config = dict(
    hidden_size=512,
    num_attention_heads=4,
    num_key_value_heads=1,
    qk_norm=False,
    bias='none',
    tie_word_embeddings=False,
    init_std_o=0.0,
    lr_mult_qkv=0.7,
    lr_mult_down=3.0,
    warmup_steps=200,
    final_lr_fraction=0.0,
    max_seq_len=512,
    dataset='wikipedia_en',
)
MLP neurons of a small language model. Each row is named by its layer, matrix (gate and up: input weights) and neuron, and shows model dimensions 48-175. Each number is 128 + 24 x the weight over its row's rms, rounded and kept within 0 to 255. A neuron's up and down rows have the sign that makes its largest values positive.
After each neuron's rows, "fires on" lists the tokens most often at its 100 highest values on Wikipedia text that the model never trained on. A number after a token or word is its count.

L8.gate1472 [114 103 109 121 149 140 112 125 130 143 141 145 140 105 132 171 117 122  89  99 124 137  94 126 155 125 114 109 113 125 130 156 123 164 154 127 145 149  72  89 138  90  86 147 102 161 108 108 136 159  65 137 144 141 138 144 115 116 105 153 132 116  86 107 130 150 107 132 120 134  91 151 122 127 106  76 126 100 116 150 125  94 163 132 143  97 139 106  98 155 103 131 114 147 151 103 122 113  66 121 140 138 138 129 144 174 133 149  95 139 124 146 125 119 177 138 105 125 122 136 116 116 131 151 109 161 149 117]
L8.up1472 [100 162 107  99 127 155  98 107 139 150 147 138 146 123 159 150 126 102 176 152 139 108 171  79 141 153 146 150 149 123 146 123  77 109 103 122  98 170 145 107 131 107 174  75 107 159 114 133 180 108 154 132 141 118 157  99 135 133 114 149 139 161 165 162 147 129 133  96 183 184 114 120 161  90 133 126 122  97 130 141 134 117 174 129  89 132 139 113  83 109 155 140 107 119 113  95 157 109 100 182 175 137 138 141  86 118 142 143 137 171 143 165  92  90 140 156 153  96 103 129 130 139 181 136 138  92  95  48]
fires on: " |" 36, " was" 19, " is" 12, " be" 5, " were" 4

L8.gate1164 [127 121 136 138 123 134 150 152 137 150 140 122 132 147 137 137 134 145  83 122 110 180 170 124 126  84 136 110 132 121 130 130 144 158 106 128 160 130 149 110 107 136  80 106 121 133 108 132 147 150 104  96 134 130 132 147 154 111 120 106 126 154 159 110 151 154 116 162  74 125 127 134 126 103 131  95 156 132 148 108 123  89 128 153 144 135 130 163 120 167 152 103  96 147 120 128 101 155 131 122 156 134 112  81 152 130 197 116 114 155 145 158 158 125 135 160 135  94 152 142 180  93 112 115 168 128 125 107]
L8.up1164 [120 159 144 119 136 160 155 124 126 156 158  90 123  89 135 140 118 130 108 129 125 112 141  76 164 157 149 120 157 131 127 148  97 182 130 112 102 140 117 113 159 116 135  95 149 126 116 118 100 107 147 119 129 110 148 110 101 103 120 136 120 172  96 131 155 116 162 133  57 148 125 111 112 130 112 105 159 115  98 155 123 128 121 102 101 160 124 130 155 192 139  80 143 142 152 106 114 147  99 102 127 124 150 128 167 103 112 120 100 102 101 145 175 116 138 106 148 116 130 167  96 132 178 143 100 152 148 143]
fires on: " in" 20, " the" 16, " (" 9, " on" 7, " near" 6, " along" 5

L4.gate1617 [103 149 102 133 149 124 109 131 103 128 111 148 112 119 135 123 138 124 123 125 119 154 108 158 140 166 135  89 150 143  73 159 133 132 111 109  99 153 133 140 150 152 125 112 117  99 148 150  75 126 140 105 147 142 147 190 125 133 109  79 171 107 105 102 110 118 129 126 165 104 114 158 147 144 105 132 131 109 121 150 129 120 136 130 128 111 173 146  93 140 100  95 121 132  80 122 113 129 104 135 124  90 119 114 156 114 141 136 100 127  91 104 137 103 145 134 116 114 104 119 132 198  97 141 176  77 127 150]
L4.up1617 [122 125 134 102 155 163 150 151  96 100 152 116 107 141 126 129 180 121  99 161 103 122  99  75 162 109 120 111 168 105 115 149 103 152  98 110 125  92 131 155 161  93 141 102 109 135 140 116 131 129 139 126 147 143 116 179 129 115 105  92 140 139 112 132 143 116 150  65 151 121 138 117 140 112 102 123 149 134 141 158 107 149 118 132 120 125 153 118 133 145 113 155 142 121 143 142 144 119 106  95 155 145 144 103 121 111 142 115 102 142 125 126 127  68 179 159  78 166 121 134 156 108 141 106 135  85 127 135]
fires on: " (" 56, " |" 9, "," 6, ":" 5, " -" 4

L4.gate1273 [140 119  94  97 163 129 162 125 123 119 113 132 116 103 143 119 111  95  85 128 142 162 193 159 132 132 120 107 141 133 101 114 142 127 109 124 165 150 160 135 145 122 142 103  56 123 110  97 151 127 128 129  94  93 105 124 108 137 105 159 143  70 137 130 132 109 136  93 122  85  92 137 138 119  95 132  95 143  90 130 134 205 121 131 150 135 154 118 118 109 123 122 132 125 140 129 148 138 138 105 119 151 118  98 106 143 128 153 143  98  96 136 119  84 114 129 103 103 128  97 121 158 126  88 150 113 150 133]
L4.up1273 [120  87 138 147 135 103 107 140  92 141 120  97 132 122 114 133 145 115 128 114 106 109 150 125 151  83 137 141  58 188 121 130 108 119 124 151 164 160  92 126 128 154 127 139 125  99 146 122 135 136 127 114 122  85 150 126 163 133 137 159 170  81 122 152 130 112 126 155 118 148 107 123 152  88  91 133 144 143 128 117 127 119  95 119 154 151 146  90 157 107 163 103 128 120  90 164 163 125 123 138 117 125 132  77 159 107 157 170 139 135 102 113 129 150 163 131  88 160 115 130 138 138 136  97 106 118 119 136]
fires on: "," 63, " (" 18, " |" 10

L8.gate1156 [160 103 130 127 126 158 168  96  87 143 121 124 113 103 166 112 121 102 120 117 125 164 138  92 153 152  94  94  86 116 122 125 123 112 126 154 127 157 134 118  48 174 107 137  59 167 138 143 125 137  84  73  84 125 191 112 140 146 166 154 132 155 138 141 142 132  97 103 133  90 127 116 156 103 121 119 128 141 119 124  96 110 156 124 132 134 170  83 172  82 137 138 132 144 165  94  93 122 161 164 112  92 117 156 118 132 119 139 143 124 107 150 136  82 152 142 127 162 139 133 137 156 145 162 177  96 130 116]
L8.up1156 [154 131 124 127 130 115 121 162 141 116  99 115 131 119 111 153 155  90 145 123 194 131 125 157 122 128 105 141 129 161  90  95 127 131 127 153 130 138 164 143 106 102 105 118 142  57 112 160 152 146 166 126 138 149 146  84 142 109 157 105 145 132 128 145 135 110 107  66 143 158 143 114 124 133 148 116 128 145 124 123 112 130 205 139 134 153 142 132 152 140 141 145 106 162 144 116 168 180 124 136 130 141 152 131 157 172  80 150 138 123 161 132  94 101 145 125 117 136 154  92 147 117  97 160 157  84 120 117]
fires on: " a" 23, "," 20, " A" 9, " Upload" 9, " and" 5, "A" 5

L4.gate1561 [122 116 140 151 151 112 130 117 161 152  82 169 103 137 108 116 147 117 150 130 142  72  61 155 155 135 109 129 128 149 149 160 190 129 143 120 133 157 125  82 127 106 117 102 164 114 119 156 134 104 147 128 173 118 112 123 130 115 106 145 147 129 134 131 128 130 108 118 141 158 158 147 127 125 101 127 132 161 147 128 122 122 104 138 158 128  98 107  79 131 118  94 128 123 139 105  69 104 120 169 123 144 142 129  95 116 167 111 120 114 120 122 146 105 107 115 103 116 145  89 161 152 153 139 142 142 132 155]
L4.up1561 [125  73 152 128 136 121 132 146  84 117 146 105 123  86  87  80 127 115  76 120  93 112 157 108 133 136 122 176 138  90 139 130 159  98 134 165 144 101 125 108  95 123 116 155  84 148 128 166 178  86  98 169 176 151 114 139 173 144 166 108 119 115 128 122 179 147 145 140 143 108 134 144 162 127 138 125 130 165  64 106 131 116 120  92 111 103 121 126 106 120 124 110 147 115 126 130 135 163 157 116 139 156 150 144 154 103 114 128 156 163 135 121 120 108 100 136 144 102 137 147 129 164 132 114 117 120 128 132]
fires on: "." 22, ":" 20, " of" 15, "am" 5

L4.gate1003 [132 114 120 133 121  99  74 162  97 131 135 119 165 133 146 172 149 108 124 127 148 153 140 108 147 113 156 130 148 168  96 139  98 119 139 121 144 160 108 123 135 116 127 100 133 192 121 110 137 154 125 111 102 127 118 115 132 132 106 135 123 150 146  95 128 145 116 115 141  80 142 104 135  79 138 175 168 146 156 136 143 121 191 143 123 124 148  85  95  67 140 147  96 167 104 117 103 168 123 122 118 107 165  77 156 132 111 118 159  90 132 156 153 118  92 142 129 159 150 151 137 161  56 133 134 160 141 133]
L4.up1003 [110 148  99 107 124 107 149 126 120 142 119 113 160 104  83 148 128  98  94 164 145 146 131 134 125 134 136 126 144 123 112 115 161 133 138 123 136 152  80  94 126 110 100 101  98 105 154 111 107 145 140 109 161 152 118 169 169 124 154 105  71 132 172 181 173 104 100  78 160 105 117 129 143 103 129 111 128 108 143 141 156 145 140 147 156 143 128 159  91 131 165 161 118 103  94 106  96 136 137  80 163 180 142 115 112 117  88 136 112 111 128  99 161 104  96 113 149 113 153 146 113 190 109  82 162 103 122 162]
fires on: " in" 25, " had" 17, " on" 10

L4.gate1114 [ 80 113  63  94 125 147  97 127 179 139 119 153 144  80 140  95 121 147 108 149 148 110  91 151 128 117 144  71 110  99 122 116 127 150  80 138 117  89 137 107 126 132  84 164 119 105 117  89 110 119 146  94 136 150 115 136 137 152 137 131 121  86 127 109 132  72 123 181 162 118  93 157 185 141 156 141 122 136  90 140 105 129 115  90 104 143  87 111 147  90 126 124 156 103  88  88 138 119 121 143 121 139  81 131 127 123 203 139  88 148 141 128 106 142 151 137 135 150 122 147 124  85 159 125 155 150 156 162]
L4.up1114 [118 163  99 136 133 176 138 133 118  93 144 119 168  98 158  95 161 116 104 127 112 152 125 113 128 119 143 133  79 111 121 136 121 141 137  93 142 118 105 114 170 166  88 125 127 148 109 149 117 149 126 112 110  94 163 108 125 110 138  93 115 136 124 116 119  89 139 113 100 142 114 145 100 144 123 129 163 177 130 132 116 152 142  91 110 122 141 115 159 119 140 135 131 120  97 145 122 132 149 147 133 108 115 148 127  93  96 152 121 143 111 166 130 190  91 122 142 116  99 145 136 121 139 135 119  91 113 112]
fires on: " |" 63, "j" 4, "i" 4

L4.gate456 [129 106 150  86  88 124 126 138 128 171 117 155  96 166 143  78 173 101 140  99 130 184 112 105 119 152 151 119 113 131 146 124 123 135 117 103 152 119 190 107 114 105 103 140 132 139 151 155  93 159  86 138 104 129 129 110  97 145  94 122 114 132 134 100 123 111 134  91 132 114  86 167 144 147 111 105 118  98 126 100 138 143 145 158  92  95 115 134 126 139 121 123 144 140 180 109 117  81 132 117 171 173 107 126 114  94 135  92 107  99  80 141 129 100  92 134 157 145 170 114 105 104 119  90 130 122 119 139]
L4.up456 [ 82 170 109 113 141 195 147 107 112 152 107 121 134 105 157 130 154 169  89  79 125 131 119  85 126 139 121 151 128 130 142 148 122 109  86 148 130 168 145  99 131 107 148 140 123 160 139 161 145 132 137 148 122 131 115 173 159 174 109 112 133 119 112 107 123 120 100 109 114 127 109  99 166 156 154 118 161 190 121 153  98 121 139 108 100 142 161 119 136 151 130 121 131 112  93 121 129 112 169 147 130 125 114 163  98 140 131  88 138 113 106 135 159 163 145 153 135 127 118 124 114 139 117 118 144 139 158 137]
fires on: " (" 29, "-" 12, "b" 5, "." 4, "0" 4

L8.gate390 [134 146 100  81 149 139 109 131 107 100 182 132 151  94 136 135 153 118 134 134  92 134 147 144 119 169 156 140 148 103 150 120 156 121 140 108 124 124 121 175  98 100 183  98 115 144  70 128 151 105 163 120 106 141 162 152 151 165 130 174  89 135 150 123 164 137 113 126 134  83 117 127 175 123 149 201  99  70  68 142 110  82 147 117  95  81 124 138 129 126 118 139 125 108 131 111 131 155 117 117 127 146 154 146 133 170 156 152 103 170 112  89  98 165 147 110 161 131 170 145 143 133 115 136 116 100 137 136]
L8.up390 [161 146 144 142 133 166 173 117 149 105 126 155 163 150  84 101  69 150 137 142 105 146 129 136 152 137 142 150 158 128  96 136 166 101 107 138 109 150 129 128 123 127 127 181 134 159  99 136 100 115 133  86 110 114 128 103 115 148 125 111 141 105 108 125 131 153 154 128 151  76 155 140  97 119 123 116 135 136 117 101 142 121 122 105 110 143 170 116 128  99  96 127 109 135  81 116 104 124 139 104 125 146 150 113  89 124 139 112 144 162 140 149 148 131 129 103 140 135 108 140 118 133 162 154 140 159  95 124]
fires on: " " 46, " |" 24, "." 9, ";" 6

L4.gate903 [127  90  85 103 115 173 135 133  96 125 149 160 109  95 109 104 102 138 105 128 139 131  98 128 145 145 140 135 103 114 121 113 103 114 149 114 136 115 146 173 116 139  81 131 140 146 103 118  94 148 147 121 110 164 103 140 139 118 102 166 134 132 148 118 132 103 136  97 156  74  92 127 106 120  98 122 109 147 158 132  96 138 155 116 126 112  88  93 143 130 134 114 104 128 105 143 156 128 172 151 126 138  99 104 104  96 129 134 143 158 168 148  92 126 127  99  75 138 136 185 127 108 104 141 111  92 108 141]
L4.up903 [143 118 115 116 118 154 124 154 137 100  92 114 127 101 156 143 107 143 147 133  88 120 106 110  99 150 116 111 119 142 102 137 115 114 133 138 137 119 144  92 116 192 128  81 121  63 158  97 138 111 110  99 109 117  64 141 155 112 151 110 146 124 120  89  84  87 123 113 165 119 129 196 143  93 123 158 158 160 116 158  87 119 140 137  97  67 145 122 130 136 137 129 130 115 139 124 148 147 136 139 121 105 126 119 118 113 120 148 120 169 141 132  95 112 120 142 150 102 109 168 131 120 124 109 119  95 113 136]
fires on: "." 53, " York" 8, " |" 6, ".S" 4, "Z" 4

L4.gate137 [108  85 102 133  85 113 138 157 156 131  96 139 142 153  74 145 151 103 155 148 168 108 132 165 132 150 118 157 174 111 124 147 125 119 154 147  87 140  92 132 159 123 151 110 117 134 118 129 154 144 117 146 133 122 142 140 117 176 144 123 124 122  95 155 108 114 110 106 147 127 111 123 164 135 171 176 138 125 182 127  99 139 150 123 165 137 105 126 136 184 153  94 151 112  88 142 166 153  97 140 128 140 115 130 122  90 170 136 192 128 157 108 133 144 156  79 146 188 128 175 183 122 157 138 155 105 160 148]
L4.up137 [123 141 174 122 109 105 115 153 104 112 104 107 136 111 139 111 144 130 149 126  90 114 140 170 101 141 145 171 143 104 139 159 120 130 177 110 193 122 140 126 149 130 139 131 158 151 108 161 146 175 127 115 137 113 136  84 154 108 112 147 132 139 131 111  92 164 133 164 126  90 132  94 132 167 129 137 133 100 147  89 132 141 108 128 144 116 111 103 147 103 139 103 162 133 137 163 109  98 153 145 151 168 142 147 127 128  94 110 130 120 152 133 154 130  94 105 138  89 151 112 147 107 129 170 130  99 138  68]
fires on: " and" 22, "." 14, " |" 13, " of" 11, " &" 4

L4.gate882 [138 144 144 159 139 158 159 174  88 106 127 119  90  86 168 122 116 160 119 143 136 160 134 125 104 125 136 129 133 162 113  80 100 133 101 152 105 152 100 105  90 184 117 116 125 111 140 149 108 119 110 147 121 106 143 141 139 138  99 162 133  96 129 112 163 139 130 124  98  86 135 115 155  91 123 150 123 117 142 136 121  95 116 119 114 121 136 150  91 114 142 161 134 128 137 153 130 121 147 140 111 105  88 108 174 121 148  62 147 129 143 188 131 174 162 157  83 140  92  72 127 126  89 118 157  95 115 144]
L4.up882 [155  94 126 131 169 129 160 143 115 147  90 158 127  87 138  95 137 130 149 134  71 125 124 137 114  92 102  89 154  94 139 123 122 119 130 115 177 109 159 118 150 160 152 161 117 121 146 152 147 101 117 119 129 130 119 119 143 149  92 154 120 103 113 170 134 111  78 151 120 165 103  72 102 121 123 114 132 115 124 131 118 108  81 160 119 109 157 100 132 141 148 144 110 149 138 151 103 170  85 129 154 126 153 110 126 195 149 107 172 126 111 107 136 140 164 118 141  58 154 110 101  84 134 131 119 112 135 150]
fires on: " on" 24, " re" 15, " co" 12, " in" 6, " married" 5

L4.gate1977 [ 77 194 133 144 107 135 130 122 135 120 134 122 129 140 113 123 143 106 193 126 146 115 121 130 192 132 122 121 112  85 111  76 118 155 143 158 140 180 126 128 101  87 109 128 162 118 131  94 137 151 100 146  98 101  88 150  99 150 128 115 159 162 103 128 137 118  93 131  97 123 139 121 162  91 159 150  98 102 115 124 155  97 112 146  76 130 114 101 107  97 105 114 154 114 180 120 145 131  66 130 156 162 128 149 148 131  78 130 146 127 115  96 126 150 114 121 105  88  95  84 181 140 134  98 139 123 145 131]
L4.up1977 [ 92 117 137 132 133 133 158 146 117 149 102 139 120 119 154 121 139 153 144 127 141 133 159  74 155 145 114  98 107 141  93 146 108 119 131 157 133 109  98 102 123 124  99 128 127 130 185 117 123 148 157 141 160 107  98  98 144 148 138 152 125 151 120 105 112 156 108 187 137  81 139 108 129 144  95 118  75 119 151 135 120 117 138 100  87 124 114 116 108 128  64 125 174 162 139 135 129 126 114 145  88 152 121 141 136  97 152 157 103 121 123 108 129 125 167 120 117 144 120 134 139 161 126 132 130 128 155 171]
fires on: " |" 40, ";" 15, ":" 9, " (" 8, " " 4

L8.gate1244 [ 99 147  81 102 139  82 130 129 155 154 125 120 136 125 106 141  96 170 140 156 145 143 139 170 130  99 113 115 148 120 124 123 153 147 166  93 126 109 120 131 143 151 154 144 114 133 141  74 131 131 123 155 116 126 141 131 113 127  90 163 150 107 141 174  75 140 125 134 148 131 119 126 139 147  91  82 137 114  91 124  99 103 158 129 102 120 176 106 107 107 146 146 139 139 162 102 149 129 112 113  99 113  94 110 149 141 116 122 100 119 146 128 177 128 152 158 155 118 159 136 158 125 135 118  95 121 136 100]
L8.up1244 [ 96 112  97 124  87 151 153 118 158 155 119 136 106 168  92 137 158 120 137 147 124 133  88 131 131 127 150  88 128 124 141 119  78 128 159 164  68 110 152 107 151 115 160 170 126 154 127 128 107 146 122 136 125 140 108 137 174 111 120 120 160 140 153 168 131 111 125 159 169 138 155 147 126 138 118 128 166 121 157 118 162 157 139 112 150  91 141 124  85 115 162 145 124 130  91 117 151 120 118 141 140 108  91 125 115  96 105 151 104 126 118 160 130 115 152 129 135 114  92  97 153  92 107 135 132  99 117 119]
fires on: " was" 52, " is" 11, " been" 7, " were" 7, " be" 4, " as" 4

L4.gate1669 [130 135 127 116 158  94 113 120 129 153 164 129  94  85 139 166 164 158 105 131 114 151 139 128 144 143 114 124  75 130 116 172  88 134 120 123 134 116 105 173 125 152 109 120 121 111 148 115 100  96 132 103 124 104 141 135 139 129 136 135 168 128 157 111 169 173 105 126 152 127 109 113 147 100 166 156 138 186  96 113 158 119  85  69 110 122 135 153  98  99 116 126 112 137 101 112 132 110  84 105 132 154 116 112 133  93 135 120  80 175 154 133 172 154 146 150 108 119 121 171 105 141 104 117 122 107 149 121]
L4.up1669 [132  88 120 130 106 116 132 117 134 159 157 122 124 124 169 144 106  97 114 111 157 140 123  98 109 101 106 202 110 152 129 116 110 102 194  78 135 147 130 139 130 146 120 165 107  89 171 109 126 134 118 158  74 110 109 146 120 137 147 142 170 142 125 147 137 125 158 130 161  99 101 112 155 118 127 168 128 178 131 107 113 114 156 146 121  65 175 111  96 121 100 163 146 137 141 147 162 126  86 128 125 137  74  90 135 161 108 150 156 169 153 139 121 122 115 131 125 131 118 109 114 143  92 120 109  79  42 119]
fires on: " |" 34, ":" 20, "–" 18, ";" 4

L4.gate833 [122 123 132 103 138 104 124  97 117 143 128 120  90 178 121 151 132 108  97 164 149 178 139 113 132 115 139 103 137 160 111 102  91  97 137 114 127  97 131 111 143 127 109 133 119 144 128 125 129 118 102 118 124 135 112 117 151 137  95 103 127 142 119 111 143 109 122  97  99  86  87 122 107 116 134 156 142 121 170 155 108  92 139 118 156 138 172  81 100 105 146 146 124 141  62 132 146 145 135 115 151 160 123 111 147  94 181  61 139 157 119 165 129 126 143 105 108 141 131 126  62 129 112 120  99 132 130  91]
L4.up833 [ 82 131 118 155 143 102 157 132 119 138 121 142 110 128  87 138 133 134 125 111 107 124 101 125 111 128 142 140 117  99 125 144 138 144 129 147 160 143 178  98 153 130 148 115  98 172 103 135  74 109 122 125 157 104 116 166 144 136 118 157 126 140 135 158 168 117 116 154 142 168 128 113 113 147 156 154 120 143  83 125 121 162  94 107 116 108 129 144  90 130 144 150 114 158 160 139 114 155  79 101 116 140 142 153 144 152  81 127 134 114 128 136 138 108 112 189 121  73 127 127 116 186 140  95  77 117 236 117]
fires on: " in" 15, " recorded" 12, " for" 8, " record" 8, " on" 7

L8.gate1108 [127 134  97 137 145 151 128 131 135 103 143 116  94 114 162 132  97 111  88 101 147 127 123 114 116 116 122 127 142 113 105 111 113 193 125 126 146 123  97 127 134 145 158  85  97 135  86 142 139  81 123 124 131 117 140 117 168 152 118 127 165 115 162 124 124 156 156 106 117 109 127 174 127 126 125 138 148  93 100 133 134  87 150 102 124 162 110 133 131 166 131 171 123 101  59 136 116 135 137 114 124 131  90 137 149 177 120 108 130 136 152 131 135 126 129 127 156 126 120 101 162  88 155 118  92 110 146 133]
L8.up1108 [144 124 122 132 121 129 129 121 117 129  65 132 155 166  97 167 131 108 167 143 108 136 130 123 156 129 160 172 149 150 103 162 135 130 112 170 149 116 164 162 105 111 133 150 162 172 109 103  91 174 141 116 134 148 122 158 106 109 102 146 102  83  83 116 130 138  80 133 104 126 109 107 115  91 139 149 112 166 177 117 143 126 123 133 102  94 137 124  97 144 131 107 128 153 110 146 113 141  99 130 169 111 119 111 119 134 174 142 150 139 155 121 114 100 133 153 149 112 141 151  98 135 100 142 148 163 124 144]
fires on: " |" 58, " did" 7, " to" 5, " would" 4, "." 4

L8.gate343 [107 176 107 136 108 147 142 140 177 121  58 101 122 110 118 109 124 129  84 131 107 107 116 129 136 151 129 134 135 147 125 110 117 135 149  95 158 130 141  89 106 141 171 134 110 150 168 153 101 104 151 113 160 115 149 156 139 135 134 124 134 170 101 147 121 140 134 179 121 141 114 130 166 126 121 137 143 154 148 201 155  97 121 110 107 149  90 137 148 179 115 128 150 115 164 118 104 111 124 116 146 129 111 123 134 114 186 121  69 160 141  67 117 100 123 142 103 136 116 176 126 176 137 115 163 112 117 114]
L8.up343 [119 123  94 116 129 137 142 134 112 114 117 153 185  83 141 113  76  91 112 131 132 139 174 119 118 130  98 112 151 158 101 135 103 117 154 167 157 136 108  86 146 129 156 135 117 116  97 155 152 141 106 168 125 169 137 128 125 123 132  86 160 158 174 111 133  77 153 121 133 159 102 162 131 160 129 111 154 153 134 122 151 151 146 114 107 113 120 168 129 104 127 134 131 149 134 181 149  71 121 148 133 115 127 118 152 160 159 155 124 118  94 121 124 105 106 159 158 116 104 121 132 120 124 171 133 123 118 148]
fires on: " |" 65, ";" 18, ":" 6, " –" 4, " in" 4

L4.gate81 [ 58  89 139 132 141  96 142 151  89 129 144 129  91 150 106 143  86 136 141 130 103 128 122 132  93 105  81 138  86 131 153 121 103 162 100 122 127 155 119 156 133  79 133 156 114 102 178 103 103 150 125 122 122  85 120  94 120 184  92 112 152 148 140 114 117  98 159 138 118 126  96 145 106 128 142 111 157 157 145 129  97 117 141 103 105 122 138 134 119 163 150 144 118 127 143 132 145 131 122 133 147 132 131 129 106 106 111  78 145 100 126 105 174 109 109 121 132 111  90 133 121 172 123 149 154  97 147 130]
L4.up81 [146 147 145 120 139 148 130 121 118  78 105 124 176 104 101 115 128 164 126 111 160 151 116  95 145 116 150 152 113  96 124 118 131 107  96 145 121 139 155 123 142 104 156 132 157 135 140 121 143 136 165  95 160 129 143 122 160 167  77 165 106 122  80 143 112 119 142 145 133 130 128  89 173 173 131 121 141 112 136 133 116 144  94 119 134 152 147 129 126 145 118 139 143 108 114 139 128 101 206 100 138 136 106 175 164 153 112 157 127 117 133 110 136 138 149 129 152 117 168 104 114 100 153 129 110 152 146 109]
fires on: "-" 34, "–" 12, "th" 12, "ull" 4, "196" 4, "0" 4

L8.gate195 [104 127 136 162 123 135 125 133 101  86 140 165 121 114 104 141  68 173 125 126  98 146 110 156 119 132 116  80 112 136 113 142 130  88 108 124 129 143 174 160 134  65 131 151 132 170 108  92 180 137 115 113 152 153 139 151 157 128 132 167 142  86  92 168 109  96  79  83 130 135 106 136 159 112 129 143 119  63 111 132 135  93  94  97 110 106 157 118 144 106 117 113 100 108 145  97 114 108 120 166 130 132 139 137 110 136 146 144 109 130 100 135 103 170  91 105 116 137 117 129 115 116 103  79 143 126 170 134]
L8.up195 [119  97 158 114 119 109 144 127  83 133 154 123 136 128 124 122  85 148 118 148  91 126 147 134 132  70 123 144 132 127 121 142 165 153 122 125 123 141 122 147 174 102 105 121 142 127 157 161 153 109 167 137 105 129 105 109 107 147 120 132  98 122 148 155 157 168  92 124 133 118 152 142 140  92 118 112 156 144 142 135  99 155 132 112 122 112 132 129 112 158 142  78  95 134 127 124 137 134 151 108 114 121  99 107  77 139 143 202  99 120 165 100  99 117 155 179 137 116 131 171  98 126 142 157 186 114 103 159]
fires on: "," 56, ":" 15, "-" 8, "." 5, " |" 4

L8.gate1968 [120 137 135  91 105 133 138 114 118 132 130 104 156 114 127 126  99 116 122 132  87 141 101  88 193 147 153 124 135 143 116 126  96 142 101 139 154 104 190 133 118 116  86 155 149 139 140 117 126 110 132 124 118 138 135 131 159 133 125 135 124 106 117 146  84 155 121 130 106 134 155 161 129 126 134 146 100 105 111 131 108 142 165 102 107 133 153 102 124 125  85 103 159 147 142 160 117  99  81 147 148 109 108 140 147 146 168 147 151 150 134 134 160 112 146 131 116 155 115 165 119 176 119 150 119 118 107 117]
L8.up1968 [131 143 145  99 130 170 175 122 111 126 165 177 129 147 138 139 125 127 145  73 126 141  82 111 142  93 101 125 122 136 129 157 161 174 175 135 141 197 149 138 160 123 114 146  99 129 116 138  99 148 107 156 123 108 139 160 166 171 123  94 189 127  86 136  92 114 119 110 118  91 131 103 103 159 126 112 141 161 108 148 153 146 146 131 132 117 118 101 126 145 106 147 156 141 145 146 111 131 131 123 164 127 121 115 141 126 109 153 163 143 112 154  97 132 195 106 127 131 140  98 131 115 129 114  91  82  97 119]
fires on: " " 67, " (" 10, " |" 8, "–" 6, "." 5

L4.gate1417 [135 145 136 164 119 135 145 109 146 134 157 101 133  91 121 117 137 136 117 118 161 139 124 134 112 110 101 120 110 128 126 163 110 101 124 167 112 179 139 124 102 119 135 148 139 151 121 123 132 162 124 123  94  89  80 127 116 127 145  93 101  88 113 156 121 159 111 141  83 161 150 105 156 118 148 169 117 147 113 169 111 148 145 133 121 138 131 124 120 128 125 121 168 138 129 100 128 138 137 146 135 125 140  85 125 166 116 159 115 166 159 147 121 142 163  86 148 132 147 112 146 113 148 129  85 104 140 157]
L4.up1417 [114 156 129 111 140  99 123 156  96 161  99 126 155 112 141 146 144 147 148 117  73 136 123  96 128  93 140 149 103 149 130 150 125 107 152 137 163 140 149 134 171 149 106 144  91 155  99 135 160 139 131  68 131 122 122 123 106 146 123 137 148  99 109 118 127 118 103 125 138 124 106 113 119 129 147 179 141 160 108  97 136 154 113  95  93 167 165  84 109 131 128  92 131  80 145 154 134 125 117 148  93  98 175 154 109 107 107 147  68 129 121  81 132 129 152 161 144 143 129 131 150 146 126 125 132 123 180 123]
fires on: " |" 67, "," 10, ";" 5, "ind" 4

L4.gate569 [107 140 133 105 112 117 183  87  98 121 117 147 111 148 167 154 122 119 129 131 171 112 113 109 127 135 116 141 113 120 130 117 131 116 128 141 145 127  78 135 105  81 152 102 105 137 152 149  96 129 145 145 122 106 150 144 102 133 121 130 104 128 115 137 176 112 167 173 116 128 150 150 150 122 163 119 120 144 180 100 105 116 160 155 136 114 121 137 128 102 135 145 111 124  69  91 115 103  96  91 113 133 107 185 123 109 166  89 116 145 133  99 127 100 132 121  90 148 157 123 157 166 169 119 145 156 122 121]
L4.up569 [111 133  83 125 114 115 166 188 120  98 119 115 136  93 137  76 137 106  85 140 102 133 131 129  89 149 147 151 129 120 127 135  85 109 159 145 140  98 141 127 119 113 139 115 139 170 113 135 137 118 127 128 168 143 119 122 147 132  97 129 164 164 120 130  86 131 141  94 117 111 145 123 184 172 139 107 111 167 133 138 118 181 133 116 141 129 119  85 149 137 139 152 183 124 136 126 122 137 135 167 119 122 117 153 123 149  97 125 109 128 128 172 117 133 132 161 152 124 106 111 146 146  99 112 131  92 116 135]
fires on: "." 38, " of" 20, ":" 10, "–" 8

L8.gate1721 [142 122  99 124  83 125 173 151 138 130 138 112 136 137 117  89 155 154 150 118 178 141 124 155 140 111  73 107 103  90 108 133 107 112 145 133 161 156 124 113 110 158 138 124 125 156 136  92 151 126 101 118 113  99 165 111  91 145 135 147  80 129  89  96 122 125 100 190 161 152 132 116 130 136 148 163 113 145 140 114 126 126 124 148 116 135 149  81 177  70 117 137 111 169  95 129 115 168 120 117 133 164 183 116 127 144 127 140 129 145 134 160 153 114 141 154 125 162 146 154 147 136 103  87 164  98 149 117]
L8.up1721 [146 113 133 135 165 128 148  96  88 136 128 133 140 104 120  99 162 137 161 123 136 134 100 168 100 120  89 136 129 130 109  78 112 134  88 143 115 128 102 146  79 147 134 115 107 159 132 121 143 105 124 114 128 143 140  98 142 158 126 102 101 130 150 150 127 123 108 147 141 128 110 174 101 113 103 129 139 141 145 186 161 120 175 102 121 110 115 127 133 152 141 139 115 146 123 151 139 131 167 137 125 142 160 100 124 151 112 151 144 166 175 166 118 118 118 138  88 138 137 121 122 165 121 126 127 150 149 150]
fires on: "," 93, ")," 4